{
  "init_std_down": 0.0,
  "lr_head": 0.00683,
  "seq_len": 512
}
MLP neurons of a small language model. Each row is named by its layer, matrix (up: input weights; down: output weights) and neuron, and shows model dimensions 16-207. Each number is 500 + 25 x the weight over its row's rms, rounded and kept within 0 to 999. Numbers have three digits each.
After each neuron's rows, "fires in" lists the words (lower case) most often at its 100 highest values on Wikipedia text that the model never trained on. A number after a token or word is its count.

L4.up647:500486505490475530465545467524544531471455529507514491443476521479487532502502475523559479524527508483490496504481454496467500452500506485511458518491484528496524495514471498532502513467510529537484524497495457462494476500467530542505478517480491537511514515481532518494458450498480468472468518491519488483535507523507512491531484504507513464499507523481475504479480520498462480518501470503512515483512535538543543512491494544467529492494522464489526513488516500504490468507485526532502478511488504521463508536471500503483475451499499511491525528482494502520509441522435513482
L4.down647:488472509496524501511515487461536514481501525515509479521487491508530510491533478523485556517504508471473511556478555507502512456476532498489510544489552563466495503535474502462512482487529509500489513500531451485508470470507495459477467537513549551507478485481451538478529515515475518477501467459506462487468457496466483495485507480499518514512512474473480459516471482505515476493471468479547507465534456525540502500455545489473492501509501507516479486515497485527493500495480439492547491518501473507525530505442540490546524498516518506535517516532491499514538512534504473504
fires in: "second" 26, "two" 16, "three" 11, "six" 6, "former" 6, "score" 6

L2.up547:495467466496547531493489481532496497483512503466493516474549529533463541476507469490483556500484522526525548495497554450500506520505468538515530466494508465437507473535508464466490482554464486527462506485539485519540469512452527471529487495492520489531497497500535473445480538557520514516541505503499493507470480499522519477502517523455486525524500479485500525482500514494489486509452444515499472493560488522494525520467519491493479487490484533540530508458504457469502523495493513506506527467516497494551529483499495489519516514485452507538537503444499496490514518502500474530
L2.down547:503503477502537523489517520489502508513485492427482528449520487504462491506521471444507490462458477529539490463508506515511502488512535484476458492509497510498461467531493482500502545511483482517512535476465503488542444527489517486515506508521510471530501469519484557508503541505472465490558525522507503505495507507550526464504482471493499534495517536470521466495511505549524484524510472484495493555531498524490520514464503502492511505472547492516512543547494495515505539515478488500507488504448496484559433491434437441549487536510489528487521504450506440506503498499499474523
fires in: "january" 36, "march" 30, "june" 11, "february" 8

L4.up884:533482493492478521535513450462511525516485480475489507513471556533499507525470554496514489511501526559487484462523540458523470442525508457505484486512486500499545544515493492494480505502510464493523485456488472455506513491511489532506486420507525504462491465474524493503446513486515493445512480473544482492532554509502513563515496468486478485524516475519474501509471492499478490472488500488500540508527510516528477505487506519538568528491478485491496506548513470544506466494477474473513537461492491492480524508493480528494474525540499539483509504486490497486473479506477497474
L4.down884:470510522446487533479491499498516545477484503500508484520502480468478500512509517500509476467486533467511486531476481482467546524484506512505528517549491511484523517481507506496530469484495496477508481436519513472470478523517518537476491559465503504484484455534452514501538503484499495516481470498574517521530492470464507533518482515489470455499499468491503513529491496467504490503467497487554537518483476506537530518474466501488500509482539533518530527490469499517435526511468454513541478556503539490521481506506473502509478504500492520508533499535481502516491459490491533498
fires in: "three" 19, "four" 19, "two" 9, "six" 7, "announced" 6, "five" 6

L9.up256:473481457519477530568508507490534522452514521519456484485458486539465551510484533487565495514476558496487483489454504526495502506515551495520503493535542505476495525475490518466452494480546502475486485459509502500453451499492468481484540511496497516505485510499480521503436499490514496491539476544470536513541491533467495501505504486487485514487498523491475483489478505501513485463482518523496510509527552494525533525508469492509515510499466500463523503489486519476459527503540470507480454520532544504533487509475459483455515495507479514506496485474472504447474524501437497505
L9.down256:537487510501455521491471520525465443535543513499512487504531517569487516475502513488518477476489457484475439491487485481512513494460502489522537532534515500482503461467556511519475477515498466478503528502468497483474477508505520537504500480485524487510466503500507515532493500515491527542518487501444494465474498484511515535492497490495536508471504474488555479504497491499492523499519540489508474524485533527498512539491494510457508480493481474475465505482504442495498529484499446491508474508529459491476496501445473496519497522440518463531526458496518550516504465511495469533
fires in: "of" 46, "from" 24, "between" 7, "massachusetts" 4, "about" 4

L9.up719:495489533518460515511536541533505495478486500465474467495472475492477497521490471517522488483512530508461528507542502543529534512434486469485503469510493501499527457511559469472511485504530504480527497525528520499522500492486517516522530467501558509488538536519526486473514458516496482486531474518480468481537513466486523496532511525513436485493521518509499514511494484478499512528470499496525539504522546484519500519543480532544535515479494505544490477466476490498462517482515532496507544488515483516504504519482499480519541506486444505500547499492436501491510478480505504518
L9.down719:527511516493483508507536502491496489489472562473517504510481479491508480531496513511517487479551526485487497489466536518503487514476499475534504486486528483503511483532507534532483487489510491525537507571495578451495466493490532475462522492542479504521505486474515530456481502487505502570469478505518515473499490479509500530545480483523517535470529506472509527498522471523556488477501510477566487473472530496517513499524491452502513468487540514440468464515460492508510518496495535514506498504483453479483465477528481461509525501512509539476487460510494501469530513512511465489
fires in: "a" 74, "well" 5

L7.up952:521515494474500486514516503533471495506489520498507518533510522517532496490523490524498496519491523474454525498495523484546532487523504522511478528458491513483531468533499492523481511535493487535481528498544564470453494497422474427505495486501522486493497485495521511500483519480497511442540495533425467475501485471533499487475492501501481533477487538472471466484493511527522514535481484547472494500530518490462504547516459579502504508493492531541446488515499472503494473478552499502456478478539492531478483517498510494495477543480496475505527475538484495506488495514507496490
L7.down952:530523482498507538505493513514512458515517492480477476539501496409443536479489474475491500524507484512546492493509514535561536524484477481488471502487491460505505520539497482486471489494500501527520570515497562479542501523474523472502508476518495479473499470501505523535485469460496476475541508527483506495448470484506492471466490509507501528481499512508478467503537514510501524534567480527511488544502508534504510534494484521531483526537517481466451482527484458510519477501491514506520490516477524524539487521518514465475499484493465525443485467474484512501480494504504511503
fires in: "september" 13, "n" 12, "december" 11, "august" 11, "march" 8, "february" 7

L3.up397:480528475478521486515542501499501475509495493460488479452459526501486514515496551477551489542468527486485516513482522506525511423482529509466470535514489457487505485514489485458535510463509476510472507509505479487461502548495500499498485504523485531491519492504524482470493512512530501440480479479511480482505488532464515503526512495463524478501516463505489485474465529498489516475513501492534524487522463470519536524507524496485482510501504500541491458509491493518506542485551514521533494509543495497503513479591470495461474508496483553476534538459447508529505500508498531493
L3.down397:497520448467512513503526479444516521481487539457520525448465556476450499557465519507489510480468542466489537505475543460501488504504524523518481494473545515509489509520535518456555456511495496483480501490460492515490497467488505488487526504467482528461467478525488496502511526462520503517478511511548471492524483486473486489520497540482520471508497502475510457483548491512506491502491500507547493490521465539575508483524472493489482478519525507533488506497501514487466507477531502506510525519501452531487492488509507468494528505481426510544532501469476483530503465534509531487
fires in: "two" 35, "four" 18, "three" 16, "five" 11, "third" 8

L10.up822:512493529507489519510501514534514496519522482542546479492487524465525472459521552497519495499460467494531502478496492507507478525516546491464515510521461451494504528478480497506489472493496527487464530503502481491498480522519488479489487523502512479561520483496509410511469478483449510509442489513490443548536501516507498528518512491556503521485499516489491486464507535511553532475498513541551510479506529487484492479466459512483505486514504540518484516492511457519498492469458462486498499458515497468541498492509501539456510470512482488513527486454500472481502493478480533537
L10.down822:521520505488457493510502516553498495538487524495540503510479510512504527543529474503451519536493459468519498463510479536459489442535536480524498529494465511540497542510480507516529472484485524509427497480484423510520471506532467503490508498503506495465507466527504541521471528497508516535495502548480507471494481529468471503482499535498498462533518448467475486513482480503485507515515524492556488537509491506471461503513464515498486530498484502512499483482486464493489520511480535498520528473523490510487460499472539480488530529470489474512481523502521530500492479523535518484
fires in: "august" 16, "february" 16, "april" 13, "december" 6, "feb" 5, "november" 4

L9.up406:516494471478540543514530477471538468489494474488507503510457507512495465492500467483501472553513515486466519477486482454529520503535488480541485522537529501493481539450494510520514516491504479492550491502486502471515491535506519470518513490494490495531511517462477499467529477515526455485486487493527496478494512503483534445517526509499502516514509504440499493448457520482509491467471520537482488514483501496511490515514495498540497497463489498529518484520466481473477458503491542516501476504503472462553467481532445528566481514531565515467530541476497505505504496460504517513
L9.down406:474484498525478512508511508512495434507495520478513468502502497497436503513504470510514489549514518523513505542501460478495525508496526491536492474479521516464550543499540491512534458534539494469537517481488489495509475513551487499479517467492507505454477481513510490477548564485486478470525537542528506494540516489537509497488481497464520486501525500494477477508472490497501518451543484513490443511519484513484488495498455460442503532507478494510501514527471493522483497550502519533495503504539532495511501509513472465472483446496470468516530520495480494496533460504503501463
fires in: "career" 31, "office" 7, "council" 7, "year" 5

L10.up610:494493483487482516477500475519504510521487488550490476525521496449501499467489446565516507502502488481515553568468452525478511483516494481544543453509506548519478525489490495498532480522449479477487493547486517462466498498478489514484520497527517524508523505486507512493555500498486522485475503532486492507494550518446545525510497471502518541519475487538428484518503518492495502497493458518477492495514505505503488527451484508506552501495556514502494477545508469484509459479496469479514480479468501504533517468497491493500496518524526492504469504420518507461502503499489513499
L10.down610:486514466506478501539520512493484515503514447487510467485470524498509525506516527491509474545519495492471499478505485516503507459458553511501517476481498506485518495534509553570508475474517491509461478488530492517519490524499462515524491502543492524460510485500457517519519563473466481514479486468477510472552493492513510483500532512519519497476483506482490516474478486509440484504510520514487471478513525521485506482511501581469470512506490493533524487483468500511539423494501506518502490479493467487542471509500468474522507513536510574522532499546518464499461470488500501505
fires in: "february" 15, "january" 14, "march" 10, "september" 10, "june" 7, "august" 5

L7.up922:487473499486483461563495456481467503476513485484507478541516497491498484504508467512471512513522499488522500519523507521477476506531485541528485470502523498483500514511472433538512530461487566465522439509489469504521540476516490534520528524529511499484496494549467503513462503505502539507515487536478496481456493513495537502508551533498490505470494433524495485532520518465525524521486503517472509460543497530489519482499494502513503510467494495463512490502503539477471516516505511467509466495501530489495482461531470491494522457458467537515531544478486544478472491460500530502
L7.down922:509487481479503524492474522519508518521491505487494481484484515526475482488477502476485529452460534547504475517493511526532514492506515501492472536526521519458488519502521494511494529545516507497504481479503500513465482474510535518543511490487559505506495477522527504488507464492469492543516496524511478449526462531516500471467469555539502479488486507490509517464500553465491472490507540511548480495517505508501524533476491526507443512483456529511528527471506479472511493525478462489523465553495507482485486527495483493473468544523527462524540503488508478522534467517454499482
fires in: "between" 19, "about" 15, "which" 12, "above" 8, "appointed" 6

L10.up39:497491484474490525535502509459460491467511495479509481460496505473484511506496492488520542520515513497470520496493541502502495513483520491512584547465475526543516540490478525481519541485494484485539486511465513461498519524492495492540470501517525479465477555508502491557544467538485499524516449451496504483498452491527488529534515545470482544505537507509500501483508456517509509531522529466546497483536490522504468471514470467515498506545486506487480499543503534483503514480501500509511485487476493496490493531511509502489473491493504520445490493475496475515490518454487515471
L10.down39:503497507520502460538511544557499507484513508472505499534518517512469526487528483464480468447493503523502488463502509486473526520474521491540521510529499509496456494524515534476491488497502462486517494523442513535514471496502545481500508504537541514488474523520520487460481513511488469487482483513431539514477490491474510476488494535500519514493523523518499520515509501497543517496429486512496493498444485499482516528510488476497494556480502514516470476531478495522507490451476537501518486507472470419442480516520509559526529482529494487507511460485526500512467526475492492479
fires in: "a" 50

L3.up943:489539517527499511476483527518466491490497490468473509491483480556511485516498478523486484449463496528541543498515465511506513489492531491514470491542550508470490447520481505484498494457489469489503450502493503472448471509505473496495455477510511526498528485512463530492522472487505518525508488466483496530501484537468537530478491512509580513494496510478519540509485507509521457478531479554509492531522505532558483505509480483503489521483475516465486500511499461468485490505516529497533473526471505505495522494524508515551504476486475470520481476483468497496484445552516478532
L3.down943:488464462522493512469494523531461528512506487471480465526491480506520513505497484509477524533461462516495501480499481560479477508496571485507477463494537500503522512524463496489484495489478456497534445485478532463460511512461490531480470500503498501528476478525505508505547493456499505497484482503483491471479510527478483488543485483538541526501508551454474550523519493486500499494527477511525452497533525480552508493472489499482516512545546506500501472515488478487519510486497512495520486536473469507494517479498554509521554512480525502492490470487455531509483489508519492531
fires in: "he" 33, "university" 30

L2.up273:518549478504497487506482497522462493521490527496507436469508495499534507501510482479482511497466540530517512522489454498541518539518517513544506521451474505508520464457497484519472507478470486512490464506496481504495467487522462486483450491494503536529480525535498560485487470480463513495491515490500499538502481537513498498556475520489534487501479541501505505535432522528524487515487495470518468516522534497505489544478466472461546510448510536469515471540542519537483514497519477514495483468478503520478500480509528486485505512463506487499507526496499487493488470490488510511
L2.down273:491533503487489490496522517504440501514473536469508460530513512538543500525500493492458484491495480491485536527447458515483550572523527481484500505465530505527514474434502467518501517477495509475501451489469512454503485512499482489468512500495469522551497499512491543487489512493515495476515500501479531498464499484509495503563511472524527481523480524476504558494478491491483463513542492492515489474502512491502494539501506509502558515466480517476529510517520497460480551508528522513522495462483469532490505503525560534487517500473491461497473505518480493517465511503517473543
fires in: "he" 54, "headquarters" 5

L5.up1002:541493512504447503527526514491475440481484496471516509463500449466514481497572459523563487530491515486533474506477521528487492477479521510488485563524540521489475535515509476508478525523493480496487483466480461514507511490446473538497520479496507457483488503494473473509496483534527529524535508527497490493439485517488523527526473528520488477504493497538518469528521504526514508518518537482481485481471508559510528476511509503491550515446482494486466486461522516512470532532500494485504472538510522510480501489484508530458500531484494494472528503478472512495489526526516462457
L5.down1002:473507480432494541501492515498457506473492471460515492494526475496549432497484496506522535465478495524548544489473494541485524468506521501523481533489482522515541517484500516485485479500481507518493476458531512476491493484501511515512515546521496488479516506477487461539476512469530501521537495511469502497476507511495503533510506513530455484457477514449516476474519517522485529481549467514504463469512471541494507511458520507530544538512505510488465536448500509488492505530476503554485488512501524544520459502469464490501533501426468465534518480489517496530525482483490509497
fires in: "between" 29, "above" 11, "among" 11, "across" 9, "around" 8